Weights of a small transformer language model.
Size: 9 layers, width 384, 6 heads of 64 (1 for keys and values), MLP 1024 SwiGLU, vocabulary 8192, 20M parameters.
Architecture: rotary positions, biases, untied embeddings, normalized queries and keys.
Training: a variant of Adam for these matrices, 10010 steps.
MLP neurons of a small language model. Each row is named by its layer, matrix (gate and up: input weights; down: output weights) and neuron, and shows model dimensions 64-191. Each number is 50 + 10 x the weight over its row's rms, rounded and kept within 0 to 99. A neuron's up and down rows have the sign that makes its largest values positive.
After each neuron's rows, "fires on" lists the tokens most often at its 100 highest values on Wikipedia text that the model never trained on. A number after a token or word is its count.

L5.gate278:42 45 58 54 42 51 47 39 56 57 46 20 48 43 45 33 65 44 46 52 56 53 63 45 49 52 55 41 72 42 54 77 56 51 35 62 58 53 46 60 34 49 59 53 49 63 58 53 34 48 39 51 44 49 52 57 51 51 47 46 36 38 53 46 56 44 54 41 40 26 51 58 42 48 65 53 52 47 40 56 63 50 54 42 44 42 47 45 45 56 48 59 51 68 49 61 46 65 45 52 55 53 52 52 63 57 41 52 51 50 71 29 59 30 32 33 43 56 42 29 51 54 38 59 44 29 52 46
L5.up278:64 43 48 41 56 45 48 43 42 59 48 42 52 40 54 71 51 49 60 61 37 39 52 42 51 50 70 52 38 47 48 54 63 63 46 43 58 37 51 50 61 63 55 54 53 39 53 73 44 40 46 45 57 39 43 39 59 51 66 58 43 56 58 46 41 46 50 40 77 40 46 46 46 65 58 56 42 63 37 67 48 57 51 38 19 45 40 74 42 54 57 53 26 53 49 53 48 35 57 64 64 46 51 56 57 55 44 57 58 45 42 33 59 40 34 42 40 38 52 58 47 46 46 52 54 54 52 61
L5.down278:52 38 33 51 51 51 51 53 44 39 49 65 53 57 61 61 53 43 42 41 31 39 61 49 44 58 51 43 48 40 41 27 53 41 42 53 47 51 54 61 63 47 41 48 48 68 50 61 45 60 60 65 47 51 49 51 55 42 47 40 44 58 55 58 60 37 45 45 46 48 57 52 51 70 36 43 42 47 41 56 49 46 47 48 64 38 58 57 54 67 69 33 30 54 61 47 57 65 52 37 40 49 61 39 48 53 70 43 58 41 41 57 33 45 64 66 43 55 30 31 54 49 56 39 61 48 52 31
fires on: "| " 37, "constitu" 6, "and " 5, "7" 4, "9" 4

L3.gate453:63 52 41 31 38 65 50 42 46 42 47 57 68 54 41 36 52 32 27 62 54 56 48 51 49 65 45 48 56 66 35 34 47 58 35 47 61 55 61 69 48 48 38 44 46 59 49 36 34 60 63 50 49 42 55 39 52 52 34 51 43 46 57 43 54 41 60 59 57 40 50 65 30 54 46 39 59 39 48 42 47 53 57 42 59 36 57 66 43 31 29 53 50 38 49 53 41 56 57 53 39 46 62 44 38 49 33 44 50 48 67 52 42 61 49 51 54 43 47 52 41 45 64 55 43 60 54 52
L3.up453:37 45 52 39 62 58 47 50 53 35 52 48 45 58 47 44 47 36 54 62 55 37 50 64 48 42 55 57 58 60 47 42 51 65 57 41 42 54 38 51 72 35 43 52 55 36 54 50 40 86 50 70 65 41 55 43 60 41 68 47 46 50 62 54 53 65 57 58 54 56 44 56 49 45 46 58 52 55 47 47 68 44 43 43 66 45 34 58 47 46 38 70 50 51 41 39 47 50 31 57 51 54 52 55 34 56 46 42 53 48 50 61 43 42 36 51 50 51 57 51 37 62 40 60 44 43 44 41
L3.down453:52 48 45 46 48 43 57 50 52 59 47 40 46 44 50 61 54 46 58 52 58 28 39 55 67 55 49 42 48 35 65 57 57 49 40 66 34 62 36 63 62 64 43 39 40 40 57 63 58 49 30 44 58 36 38 49 35 32 60 34 50 55 64 44 52 75 58 55 14 33 55 44 57 51 48 47 41 43 59 58 42 31 58 47 50 37 58 56 61 37 50 41 53 44 65 47 31 60 38 44 53 53 54 59 50 52 44 48 57 61 54 57 36 44 49 56 35 41 49 57 48 44 58 56 39 46 43 40
fires on: ". " 28, "\n\n" 19, "for " 13, "\n" 11, "of " 8

L3.gate585:48 67 51 29 55 53 59 39 45 46 55 55 50 64 48 57 58 49 43 37 46 51 51 35 39 44 65 33 46 48 29 51 42 65 35 33 36 42 42 81 57 51 60 43 61 38 58 47 40 36 46 28 51 37 36 49 58 56 56 54 45 47 56 38 58 62 50 49 37 51 54 58 38 46 50 24 45 36 47 61 32 33 71 41 41 47 57 76 49 43 54 54 27 44 45 71 41 56 47 56 50 44 58 66 50 50 48 45 40 47 63 33 53 57 52 40 44 43 53 56 57 45 57 53 51 62 47 49
L3.up585:49 52 53 55 54 44 53 58 53 58 64 48 51 44 49 49 55 76 52 50 36 37 49 45 71 52 46 42 41 52 51 43 45 39 40 49 41 45 67 38 52 58 49 59 46 40 53 52 49 38 69 51 52 43 37 54 55 44 51 38 55 60 61 44 54 62 49 54 38 52 43 60 30 59 70 48 49 56 46 48 48 53 60 67 41 33 56 41 32 48 42 55 60 66 51 40 45 64 38 52 53 37 20 54 50 40 51 50 70 51 57 31 37 74 52 49 55 48 66 49 60 54 46 49 56 63 60 43
L3.down585:48 70 45 41 29 41 55 46 55 43 41 58 65 49 44 49 66 25 66 50 64 58 46 31 36 49 51 58 67 40 59 57 41 60 43 51 39 44 48 43 64 62 55 49 48 29 61 37 50 60 40 37 53 65 59 60 39 61 64 63 48 51 41 74 46 31 50 43 52 53 66 54 62 53 37 62 53 53 49 63 56 40 66 44 47 85 46 55 64 49 57 52 50 40 56 50 53 49 58 57 45 58 67 50 67 51 53 45 54 58 51 58 50 46 49 43 60 27 53 50 44 51 48 65 49 58 47 37
fires on: ": " 22, "0 " 18, "= " 17, "- " 9, "+" 6, "202" 6

L3.gate991:44 41 54 69 33 57 33 49 60 52 20 59 57 44 52 50 45 42 43 63 65 41 61 48 47 70 44 41 41 42 44 55 56 36 50 65 55 54 55 34 37 53 64 35 50 50 41 52 48 59 40 40 38 42 54 55 47 59 45 48 65 51 53 32 40 47 65 59 40 48 44 62 52 56 50 60 43 67 48 28 30 61 53 55 34 43 37 46 55 59 58 49 45 44 41 65 50 59 37 62 51 50 53 34 72 50 55 38 38 63 62 57 39 70 39 58 48 47 53 52 47 52 45 47 53 48 54 65
L3.up991:38 61 65 31 44 69 62 54 53 54 57 67 44 41 44 47 48 34 50 52 64 65 48 43 44 62 64 52 61 53 57 54 54 62 58 61 31 45 58 34 74 49 48 33 53 52 37 56 51 37 44 56 39 60 54 68 39 50 54 49 72 40 40 46 49 48 48 61 58 30 52 62 42 40 41 73 63 52 26 64 56 40 50 57 48 54 37 59 40 31 45 50 32 38 52 57 56 28 44 50 44 65 67 47 26 57 53 53 59 37 58 43 42 33 68 60 52 51 44 60 54 56 38 42 39 48 49 50
L3.down991:52 63 58 51 35 42 49 48 52 39 53 49 47 70 56 43 40 52 49 52 50 45 29 44 52 54 69 59 57 43 62 67 47 35 48 68 32 84 47 38 47 38 63 43 55 45 57 58 40 53 33 56 38 47 48 67 56 51 49 54 49 59 57 59 48 54 36 68 58 38 59 65 44 55 60 54 49 45 44 58 49 47 51 64 40 49 37 57 55 52 50 40 40 48 39 17 33 57 44 56 56 46 56 37 50 27 54 37 37 47 55 40 40 50 36 63 43 44 52 52 59 64 57 43 59 28 55 23
fires on: "196" 11, "194" 11, "198" 11, "199" 11, "191" 6, "201" 6

L3.gate749:42 61 35 44 59 63 41 60 47 52 55 43 27 60 48 65 61 42 42 39 52 42 56 39 55 67 45 55 29 55 49 53 37 47 57 38 45 33 44 63 43 52 49 45 53 66 60 41 56 48 62 18 36 37 19 60 52 52 56 28 55 48 38 79 42 54 40 63 44 32 42 48 65 31 48 35 30 50 52 42 54 43 49 45 80 60 48 66 32 55 60 48 41 56 57 63 49 66 48 33 61 58 31 59 59 45 31 57 29 72 45 54 34 42 50 40 48 59 66 48 41 56 41 51 42 47 47 28
L3.up749:65 56 70 52 64 48 64 60 54 54 58 48 51 47 47 49 43 41 60 41 61 44 51 53 46 59 58 51 55 52 55 39 32 43 55 46 40 46 51 38 32 60 44 20 49 56 48 35 54 50 65 38 40 45 51 65 62 43 48 50 55 45 30 59 62 52 41 62 63 50 62 65 49 38 52 53 50 45 55 34 78 24 52 54 61 65 52 60 31 48 70 54 38 59 48 52 38 63 35 42 41 52 34 57 69 49 39 35 35 75 40 47 42 51 37 54 60 47 78 56 53 59 44 68 63 45 43 34
L3.down749:52 58 43 57 49 62 52 46 41 40 55 54 20 55 50 57 51 50 54 46 55 41 52 42 52 46 47 43 35 46 59 50 46 57 51 46 40 50 45 65 57 55 60 50 38 61 67 49 53 46 50 24 48 42 27 48 54 43 54 41 56 44 53 99 68 48 47 46 52 43 46 50 47 40 46 42 45 56 36 57 45 43 41 50 59 43 41 62 51 48 56 49 57 54 54 50 53 53 59 60 65 54 33 49 56 48 40 57 40 53 57 55 49 53 49 38 39 49 52 44 41 53 40 45 51 55 59 00
fires on: "the " 82, ": " 8, "= " 6

L3.gate848:54 36 59 39 53 57 51 58 50 55 53 45 59 52 59 55 48 42 50 61 33 57 37 50 53 63 57 49 60 49 50 49 45 65 52 38 54 50 53 61 63 53 53 45 45 41 46 27 55 36 43 44 62 45 56 55 58 54 48 39 53 52 45 44 60 49 69 37 46 59 45 61 46 50 57 54 46 56 41 53 42 54 68 49 59 30 49 62 32 40 57 42 44 52 49 40 52 34 40 37 51 61 66 50 50 50 41 53 69 39 69 53 49 58 54 50 53 47 43 74 84 53 73 55 51 66 38 58
L3.up848:56 43 60 32 51 62 55 61 39 48 36 51 56 49 57 53 56 58 40 38 62 51 56 53 37 36 58 61 38 66 42 45 56 68 48 51 51 49 51 54 48 41 45 29 46 47 43 61 57 48 55 49 59 49 59 47 74 54 54 49 44 46 61 41 40 52 44 51 50 59 58 60 52 49 51 54 55 58 39 56 33 35 29 56 59 50 46 44 39 35 45 50 51 36 59 58 57 62 49 48 51 43 32 40 39 51 44 71 40 57 47 51 43 75 65 53 37 48 28 58 58 65 37 73 56 45 45 60
L3.down848:53 48 27 53 43 43 56 51 57 50 63 43 58 44 43 64 52 46 60 54 37 41 40 68 52 63 61 45 66 38 57 40 47 52 55 47 27 54 60 48 39 37 75 37 56 41 38 43 48 48 47 15 52 41 54 41 50 61 45 56 58 51 64 50 43 65 43 59 48 43 32 31 41 45 55 53 54 38 65 33 63 51 46 44 62 49 35 57 46 53 64 48 45 52 56 35 25 50 43 44 65 43 46 45 37 58 45 51 50 33 54 53 34 32 43 55 37 51 51 71 42 64 53 45 35 41 59 51
fires on: "\n\n" 36, "first " 13, "est " 6, "of " 6, "million " 4

L3.gate364:32 44 51 56 46 44 59 53 63 49 54 43 60 51 47 48 54 58 32 51 66 60 57 38 23 62 69 41 44 29 62 51 59 51 57 50 38 51 49 52 57 53 45 34 59 56 38 45 58 52 60 52 48 45 42 48 48 56 41 56 49 42 44 52 45 51 43 64 55 49 53 61 62 50 30 61 46 49 32 40 72 56 63 61 63 49 52 63 45 58 47 50 41 53 19 43 48 49 38 33 38 58 37 54 48 60 50 46 37 45 52 33 53 57 39 43 35 46 46 40 62 64 50 73 47 54 44 57
L3.up364:54 56 64 44 50 60 49 57 49 44 56 49 53 29 45 59 57 57 45 50 54 46 41 52 61 40 61 58 53 58 43 41 52 42 39 58 44 46 47 27 46 45 81 54 50 47 75 40 57 48 46 43 44 60 54 55 51 56 43 61 70 56 69 58 44 54 41 48 48 38 41 54 56 38 41 42 66 58 64 44 56 51 60 41 40 53 29 50 56 54 57 51 39 54 48 46 49 59 59 40 45 22 52 52 41 39 51 56 44 55 31 60 63 57 47 48 46 58 46 61 56 60 35 39 49 34 53 53
L3.down364:58 49 59 50 39 52 45 28 47 49 40 54 45 57 51 52 54 50 49 40 53 40 62 56 46 46 38 68 42 46 45 48 53 58 59 44 38 53 58 54 42 51 57 43 47 64 52 55 53 52 63 34 60 45 36 49 70 35 66 44 59 56 56 84 70 54 51 51 42 40 45 47 49 46 31 31 51 45 61 39 39 48 51 54 59 50 31 45 47 46 50 42 41 57 71 57 52 50 67 36 33 54 46 55 57 37 45 53 48 47 51 52 57 64 56 49 48 63 46 29 54 58 54 53 56 49 56 34
fires on: "202" 16, "200" 14, "198" 12, "the " 10, ": " 10, "201" 9

L3.gate410:52 39 49 50 47 61 60 60 32 55 58 61 58 49 52 48 25 49 51 49 56 50 45 43 40 65 54 52 47 65 60 39 61 33 52 45 52 45 41 45 47 53 50 57 69 51 55 54 52 70 51 48 46 49 58 47 55 37 57 56 47 41 40 57 69 58 39 66 59 45 60 44 49 61 75 67 48 54 47 41 46 31 35 58 46 48 52 33 41 53 39 64 50 51 59 38 46 41 35 44 53 69 69 51 50 57 48 60 59 49 50 51 65 66 47 59 43 46 51 64 70 61 49 38 65 41 39 62
L3.up410:46 70 62 47 44 59 42 59 44 33 56 51 45 64 71 38 47 54 35 53 54 42 51 46 64 42 87 26 43 32 46 51 28 35 38 58 61 36 61 70 33 54 34 38 57 48 45 53 43 65 46 39 66 45 54 50 43 24 58 66 44 54 50 34 45 45 28 55 48 42 56 37 54 52 29 53 45 45 55 52 60 51 41 46 63 48 54 42 50 57 61 42 55 42 49 40 58 59 38 40 40 58 68 68 57 50 47 52 66 51 38 72 53 56 37 50 46 40 42 47 42 46 51 49 50 40 44 48
L3.down410:53 51 47 52 41 50 48 51 63 47 39 56 36 46 55 67 43 53 40 47 40 51 50 52 59 56 68 61 51 62 41 42 38 49 57 43 35 37 47 57 59 58 53 53 43 52 45 67 46 37 52 38 59 54 63 42 57 48 52 53 62 67 67 80 27 71 43 61 58 29 56 61 63 53 56 58 34 52 62 44 47 51 35 46 41 59 42 58 32 50 40 54 51 32 51 59 46 36 46 37 49 41 35 66 48 45 39 52 59 48 47 49 45 55 57 46 49 61 52 80 67 68 48 35 63 50 42 44
fires on: ", " 26, "ing " 8, "well " 8, "to " 6, "being " 5

L5.gate887:63 39 51 33 50 56 67 56 39 64 57 34 55 59 43 49 61 39 51 42 60 50 51 56 53 46 57 57 41 48 48 51 32 54 35 67 38 64 58 65 56 62 39 71 60 53 28 46 37 49 68 55 43 65 44 51 42 44 54 46 54 56 53 45 53 62 47 48 64 34 65 63 53 49 50 39 64 34 53 65 46 50 50 49 37 31 74 53 46 40 52 55 34 67 64 56 53 57 40 58 40 42 39 58 41 59 54 36 51 59 52 47 59 51 58 37 39 40 61 46 65 55 59 60 45 49 31 43
L5.up887:53 68 40 49 37 42 64 61 61 63 39 50 61 61 39 47 55 40 57 57 59 39 55 54 68 42 64 46 59 45 65 42 47 48 56 51 69 55 51 50 34 42 51 53 54 37 58 38 35 57 47 47 39 34 42 41 59 49 56 51 61 41 32 51 61 58 40 48 62 68 63 48 21 49 63 36 69 56 53 50 50 46 63 48 52 55 37 37 48 49 53 62 44 55 54 48 42 67 45 69 46 39 41 36 47 22 47 54 47 48 67 49 48 41 40 52 53 48 48 40 55 48 53 53 45 63 46 47
L5.down887:32 31 63 50 51 48 49 39 42 32 53 36 37 54 56 41 47 50 38 55 47 49 40 40 36 52 64 61 45 63 39 56 65 46 34 37 45 27 31 54 44 38 57 47 48 47 60 54 66 37 33 43 60 49 40 56 51 43 35 44 35 40 46 78 45 52 39 49 46 39 49 60 62 55 50 52 57 58 55 61 40 69 53 36 50 55 57 40 44 45 52 40 57 42 31 72 45 48 61 57 42 55 53 48 65 49 46 54 49 39 32 47 38 52 50 57 65 42 53 59 59 71 35 59 68 56 37 39
fires on: "am" 21, ": " 12, "- " 11, "; " 10, "\n  " 9, "ub" 4

L5.gate596:68 55 50 45 53 37 50 49 64 37 33 32 53 62 50 50 40 51 48 56 51 60 55 56 69 49 46 54 31 51 60 62 38 46 53 63 46 39 53 58 42 52 53 35 43 65 59 47 35 36 65 27 48 47 35 64 50 42 51 41 35 50 50 49 39 47 49 67 48 64 68 48 60 34 49 63 42 42 58 68 70 62 73 51 65 55 51 44 63 68 62 51 51 51 74 38 33 32 33 36 39 47 50 47 53 38 34 42 29 52 58 43 44 45 40 64 48 33 43 45 40 67 49 67 34 51 57 59
L5.up596:49 48 55 82 43 29 53 41 56 54 50 40 48 48 43 57 65 50 51 58 44 35 35 42 42 49 51 57 63 44 60 57 50 36 43 33 43 41 45 47 43 39 57 49 51 62 50 49 52 65 48 46 47 52 45 35 53 53 67 47 69 56 46 48 49 54 44 52 65 45 36 60 53 24 41 60 53 56 49 47 61 31 34 29 70 45 60 51 49 64 51 50 38 56 52 29 49 34 55 22 55 55 45 71 49 67 54 27 69 49 50 49 49 48 35 40 47 67 52 61 47 57 53 49 47 70 49 51
L5.down596:53 34 36 54 52 46 60 61 47 56 42 33 51 50 59 68 51 59 44 41 38 47 41 58 50 44 58 38 51 56 63 47 63 63 38 46 36 56 34 62 55 50 64 58 44 44 54 47 58 47 40 45 38 51 59 42 60 48 31 54 62 49 49 81 35 50 39 37 51 50 64 47 54 34 30 49 30 53 43 55 49 61 52 48 51 61 53 55 51 52 50 63 59 53 54 42 40 64 75 54 42 61 35 55 54 25 65 51 52 58 37 52 42 54 36 31 59 36 44 45 51 74 49 37 52 47 56 50
fires on: "K" 55, "k" 17, "air" 6

L5.gate163:50 50 70 50 48 47 40 50 51 42 51 52 45 55 33 58 64 50 46 55 69 46 60 55 42 67 56 51 55 40 32 43 51 57 41 62 50 44 42 48 47 58 39 62 41 37 31 42 56 55 62 53 42 45 50 59 47 47 54 49 49 66 48 43 47 52 51 67 61 37 56 60 47 53 45 45 27 38 35 51 34 46 44 39 45 40 52 63 29 34 54 55 46 58 46 43 50 49 43 44 53 59 51 68 52 45 52 37 43 41 59 36 53 60 56 52 49 55 36 40 51 40 54 55 40 46 32 54
L5.up163:41 65 65 62 50 62 43 39 43 53 47 64 49 40 37 60 56 43 43 42 55 51 43 48 56 55 48 32 51 70 52 40 53 29 45 47 58 36 32 45 38 56 65 54 68 75 55 45 50 42 36 44 22 65 55 60 56 58 36 72 59 47 37 47 55 54 67 36 42 52 64 58 30 46 51 48 39 35 52 33 50 47 60 62 47 70 66 52 50 43 30 56 53 63 60 53 58 60 47 61 41 32 39 50 38 45 49 50 53 33 61 52 32 46 35 58 62 56 40 54 37 37 42 57 39 60 33 60
L5.down163:61 46 46 40 43 49 59 57 49 55 54 57 46 61 37 35 48 28 41 45 44 47 45 43 34 35 51 47 38 32 49 44 44 52 64 64 46 48 57 49 48 50 51 53 61 49 32 34 58 45 62 64 64 43 58 37 50 52 54 49 32 54 43 65 59 54 59 69 53 62 34 60 72 56 34 36 50 58 52 59 57 39 34 56 46 35 39 52 44 49 58 64 36 63 53 44 41 52 35 49 33 47 52 50 53 60 53 49 53 46 52 39 47 60 39 44 71 39 51 57 44 55 57 43 62 50 64 26
fires on: "\n" 39, "199" 15, "198" 7, "200" 6, "201" 5, "197" 5

L3.gate673:30 68 67 44 49 55 62 61 60 63 54 60 53 45 33 36 55 58 34 56 51 45 52 66 55 56 60 32 57 50 63 55 59 54 50 58 36 42 45 45 52 63 61 28 54 62 52 47 54 55 23 53 53 61 62 49 63 47 57 58 49 47 48 41 61 54 41 55 48 65 63 60 66 33 75 68 52 58 40 36 38 47 53 61 39 53 54 56 40 58 36 58 29 59 57 50 61 47 38 58 51 41 68 61 49 57 76 58 41 64 38 46 50 61 45 51 51 66 51 56 48 60 57 25 67 38 52 50
L3.up673:34 41 62 42 65 50 71 62 54 52 46 44 69 41 48 44 58 50 59 48 57 40 57 52 55 48 78 38 58 34 74 56 54 53 42 40 73 50 52 58 60 46 47 44 47 50 61 48 48 53 31 52 52 54 61 47 43 40 39 63 41 48 48 47 48 70 51 61 30 52 53 60 50 33 47 48 31 49 44 66 56 58 63 49 48 63 27 50 57 69 53 47 44 56 33 21 54 42 41 46 38 50 51 46 45 55 54 62 58 52 58 49 44 55 49 66 62 48 37 46 52 56 55 52 36 50 60 53
L3.down673:44 35 46 42 39 55 40 43 79 60 39 66 45 64 49 71 54 58 56 47 54 55 52 39 47 62 54 52 62 34 45 53 36 53 65 54 62 57 53 49 34 45 43 46 50 48 66 47 68 55 54 54 41 38 53 42 24 38 43 53 42 57 47 55 43 34 46 56 55 50 40 70 49 61 56 40 47 42 56 58 51 60 52 37 48 53 23 35 49 48 43 53 62 62 40 43 44 54 51 36 36 50 58 47 50 43 44 52 45 51 72 54 57 48 43 57 54 50 41 48 69 40 46 63 45 51 28 32
fires on: "199" 15, "198" 13, "197" 12, "196" 7, "195" 7

L3.gate794:49 40 62 57 36 55 58 56 46 46 48 47 32 37 55 38 55 31 46 46 42 57 47 39 56 48 44 39 54 46 44 34 44 39 41 45 51 66 38 49 50 46 46 58 62 64 55 39 56 41 46 51 45 61 63 46 54 41 30 39 53 43 76 36 64 63 51 45 35 70 52 58 51 44 58 67 35 53 53 48 59 60 75 44 66 41 45 47 40 55 45 52 41 54 52 63 60 57 55 52 43 59 59 34 36 50 42 33 46 48 54 42 61 66 26 48 44 54 68 52 49 58 46 52 66 52 59 42
L3.up794:31 70 49 47 47 57 56 51 58 43 58 49 51 45 53 60 55 51 36 65 54 57 27 64 51 36 48 52 34 52 56 50 32 61 53 50 71 49 53 44 49 29 52 58 44 54 76 53 52 56 56 41 58 67 56 40 40 51 73 40 48 56 59 56 38 60 39 72 45 57 53 51 55 43 54 37 62 47 49 52 67 43 34 53 33 46 42 52 43 52 45 32 42 51 51 36 58 59 55 53 42 54 58 47 67 44 54 35 49 49 53 58 57 63 53 43 55 48 71 75 56 51 44 45 30 31 46 37
L3.down794:55 49 53 59 49 49 39 51 56 42 40 33 49 45 52 68 28 54 42 52 44 50 52 59 71 47 40 51 50 56 41 69 55 34 56 47 58 40 79 49 49 44 43 43 56 63 51 46 42 38 40 62 39 52 49 64 66 48 43 59 46 62 50 44 51 49 49 39 38 55 62 72 53 30 54 67 39 46 57 56 39 49 55 48 34 41 50 61 48 43 45 56 49 55 51 42 44 72 70 50 56 46 45 51 29 64 42 59 48 47 62 71 57 47 45 37 47 35 63 43 36 69 20 50 37 48 41 40
fires on: "SA " 14, "U" 12, "UN " 10, "A" 10, "R " 5

L3.gate631:52 45 52 71 46 61 59 73 45 48 48 59 41 43 52 38 46 34 47 63 56 61 62 54 37 56 38 45 57 55 69 49 47 43 38 54 51 41 44 49 31 65 64 43 53 35 53 44 60 43 42 44 46 50 56 53 68 42 46 52 58 48 34 41 59 46 44 41 37 47 63 43 71 50 28 35 45 50 54 54 54 48 31 53 51 57 46 23 31 61 35 39 25 60 54 51 52 41 39 53 59 67 63 47 52 38 51 60 60 68 61 49 39 36 47 68 58 57 38 55 57 51 48 43 47 37 54 48
L3.up631:57 52 50 66 50 50 53 51 37 56 47 55 44 68 39 43 45 38 47 49 52 63 71 47 49 52 35 48 50 51 44 64 51 47 48 49 52 49 37 52 41 64 38 63 60 67 45 45 51 47 46 43 50 32 42 39 58 45 49 60 50 31 38 54 57 56 54 56 40 44 38 45 71 44 42 37 43 52 55 47 43 69 31 59 55 61 55 40 52 44 51 36 38 59 36 52 49 38 62 32 57 54 41 73 57 41 57 67 54 46 45 51 34 50 52 50 41 50 42 43 72 42 57 60 30 51 52 38
L3.down631:45 49 41 56 53 59 50 36 48 59 61 49 43 68 45 53 45 45 51 35 51 54 56 40 58 33 42 49 43 54 32 50 43 55 58 24 34 36 49 64 62 48 41 59 58 61 29 50 52 53 38 49 42 46 43 48 53 37 44 73 59 39 53 78 51 53 49 53 54 54 60 53 55 46 58 56 38 52 71 43 46 36 50 42 31 71 50 69 57 30 61 65 45 44 42 36 59 40 47 35 67 46 54 55 43 56 47 47 65 44 40 51 53 45 59 34 34 66 63 37 65 49 44 59 42 50 59 16
fires on: "==" 34, "to " 31, "(" 8

L3.gate57:65 36 50 58 36 56 32 59 44 36 51 54 41 59 61 60 41 41 45 43 57 62 64 58 31 60 30 60 74 62 39 50 54 53 45 56 65 56 44 46 37 64 43 44 54 45 37 56 46 44 34 36 47 38 40 53 37 36 52 32 62 44 49 47 65 63 38 58 36 46 28 43 44 46 68 56 69 41 46 49 54 37 42 65 71 44 46 55 31 52 59 60 47 52 43 56 37 73 40 49 29 61 51 47 62 57 43 43 47 60 49 58 45 46 32 52 45 52 51 63 45 40 50 35 56 50 58 50
L3.up57:62 56 52 57 44 60 50 33 55 42 63 53 38 61 54 48 69 38 50 38 52 49 48 54 46 55 54 47 66 56 66 50 45 45 37 54 44 47 47 41 43 61 62 55 59 43 55 51 60 50 57 57 52 47 46 47 55 50 59 48 50 33 41 53 49 58 48 58 58 63 53 50 60 44 59 66 48 46 48 32 44 58 47 64 36 49 38 56 33 40 50 56 46 44 44 42 51 44 54 53 47 46 53 47 52 34 69 69 42 58 37 50 41 68 57 46 35 36 41 55 39 52 53 49 58 26 43 53
L3.down57:43 42 44 57 63 36 56 51 49 45 57 31 36 44 56 57 54 69 68 50 53 32 46 41 51 62 51 36 48 48 51 41 56 44 53 51 55 29 55 69 74 56 53 59 67 84 50 55 53 40 50 35 40 51 26 42 45 41 59 54 45 49 43 75 50 65 60 43 43 52 57 50 67 30 51 69 61 45 43 63 54 47 47 55 53 53 54 57 62 45 32 55 50 44 50 59 54 39 35 42 61 54 58 56 48 51 61 64 73 42 41 46 43 53 46 50 36 31 55 51 69 39 64 56 55 49 53 43
fires on: "to " 98

L3.gate691:52 60 52 55 39 56 52 64 60 48 65 59 66 47 51 35 46 45 50 53 54 74 55 23 44 53 51 49 57 47 56 37 39 45 56 41 26 60 44 37 39 57 52 33 41 52 55 41 50 53 50 41 46 54 54 47 51 54 56 40 57 55 52 41 55 50 37 43 38 42 48 25 58 38 48 40 63 31 58 56 56 29 66 49 27 62 44 59 41 46 53 37 44 50 43 54 29 36 33 53 66 63 47 66 60 55 47 36 56 61 47 53 61 40 47 54 35 54 54 46 62 41 55 61 42 33 53 51
L3.up691:46 64 59 52 56 35 68 49 53 41 68 68 55 62 56 47 50 44 61 28 40 66 64 52 55 52 47 51 55 44 57 59 42 46 56 47 43 54 47 45 55 44 60 50 61 55 62 37 53 50 54 40 55 45 52 37 35 59 58 53 48 60 53 47 46 45 42 35 49 27 47 61 59 45 61 42 61 46 74 53 48 34 57 49 52 59 62 52 48 41 43 52 66 52 54 33 49 58 58 30 64 56 50 62 46 63 55 54 75 35 63 51 53 47 42 32 45 55 58 28 51 41 53 79 38 57 54 44
L3.down691:50 49 36 50 37 50 52 34 42 66 45 69 51 59 53 71 56 57 54 57 36 47 50 57 51 63 36 37 62 48 63 55 39 47 65 53 59 45 42 60 49 37 48 54 56 58 54 55 61 27 49 44 44 59 44 54 42 33 34 52 41 43 57 45 44 56 57 39 68 42 54 59 44 57 69 52 55 45 48 41 43 72 43 47 61 24 52 57 55 41 39 45 70 52 46 50 45 33 42 40 46 58 37 50 44 45 60 69 62 45 45 55 37 53 38 37 57 61 51 57 25 54 40 53 41 63 45 16
fires on: "to " 16, "in " 10, "who " 8, "He " 8, "is " 7, "was " 7

L5.gate818:34 52 40 54 49 52 65 56 50 43 20 47 73 63 60 49 70 52 45 47 45 64 57 53 35 38 38 53 50 49 44 64 39 34 44 66 39 33 64 54 59 27 51 50 50 29 62 44 50 49 31 52 59 45 53 63 53 62 32 39 62 44 59 53 54 56 43 34 57 46 61 62 43 39 45 67 35 38 55 62 50 53 59 38 28 46 45 15 60 56 44 57 55 51 37 52 60 59 52 52 62 66 41 40 35 47 58 33 42 29 63 45 42 54 56 47 52 31 51 52 49 59 60 64 35 30 51 39
L5.up818:44 66 38 76 55 31 42 45 47 58 49 53 51 49 43 47 46 63 47 33 48 31 43 48 58 49 61 57 56 53 56 49 58 50 49 37 47 49 46 61 43 48 40 70 44 51 47 53 42 70 53 50 43 54 39 67 30 36 49 41 61 43 50 44 34 44 39 51 50 30 45 62 42 65 39 48 57 54 61 41 43 57 56 56 53 50 63 45 63 53 45 45 34 55 49 41 55 35 63 45 46 57 57 52 45 47 53 58 61 49 41 45 55 65 61 35 59 52 38 39 42 39 51 62 53 56 32 51
L5.down818:50 35 47 45 63 38 32 40 42 65 62 41 52 31 45 51 63 28 38 50 51 53 35 46 40 54 44 52 55 30 52 51 45 71 36 56 57 50 48 23 36 49 71 47 44 54 53 47 52 53 35 58 47 60 41 49 33 55 45 57 53 45 55 55 59 58 34 61 66 43 56 41 60 47 44 44 44 41 59 46 69 41 40 40 43 44 50 55 58 66 38 52 65 44 48 56 39 65 50 66 58 36 38 62 39 57 56 60 40 64 61 33 64 42 53 63 44 46 59 37 43 50 41 61 77 43 61 59
fires on: "7" 13, "od" 11, "k" 8, " " 8, "4" 6, "5" 5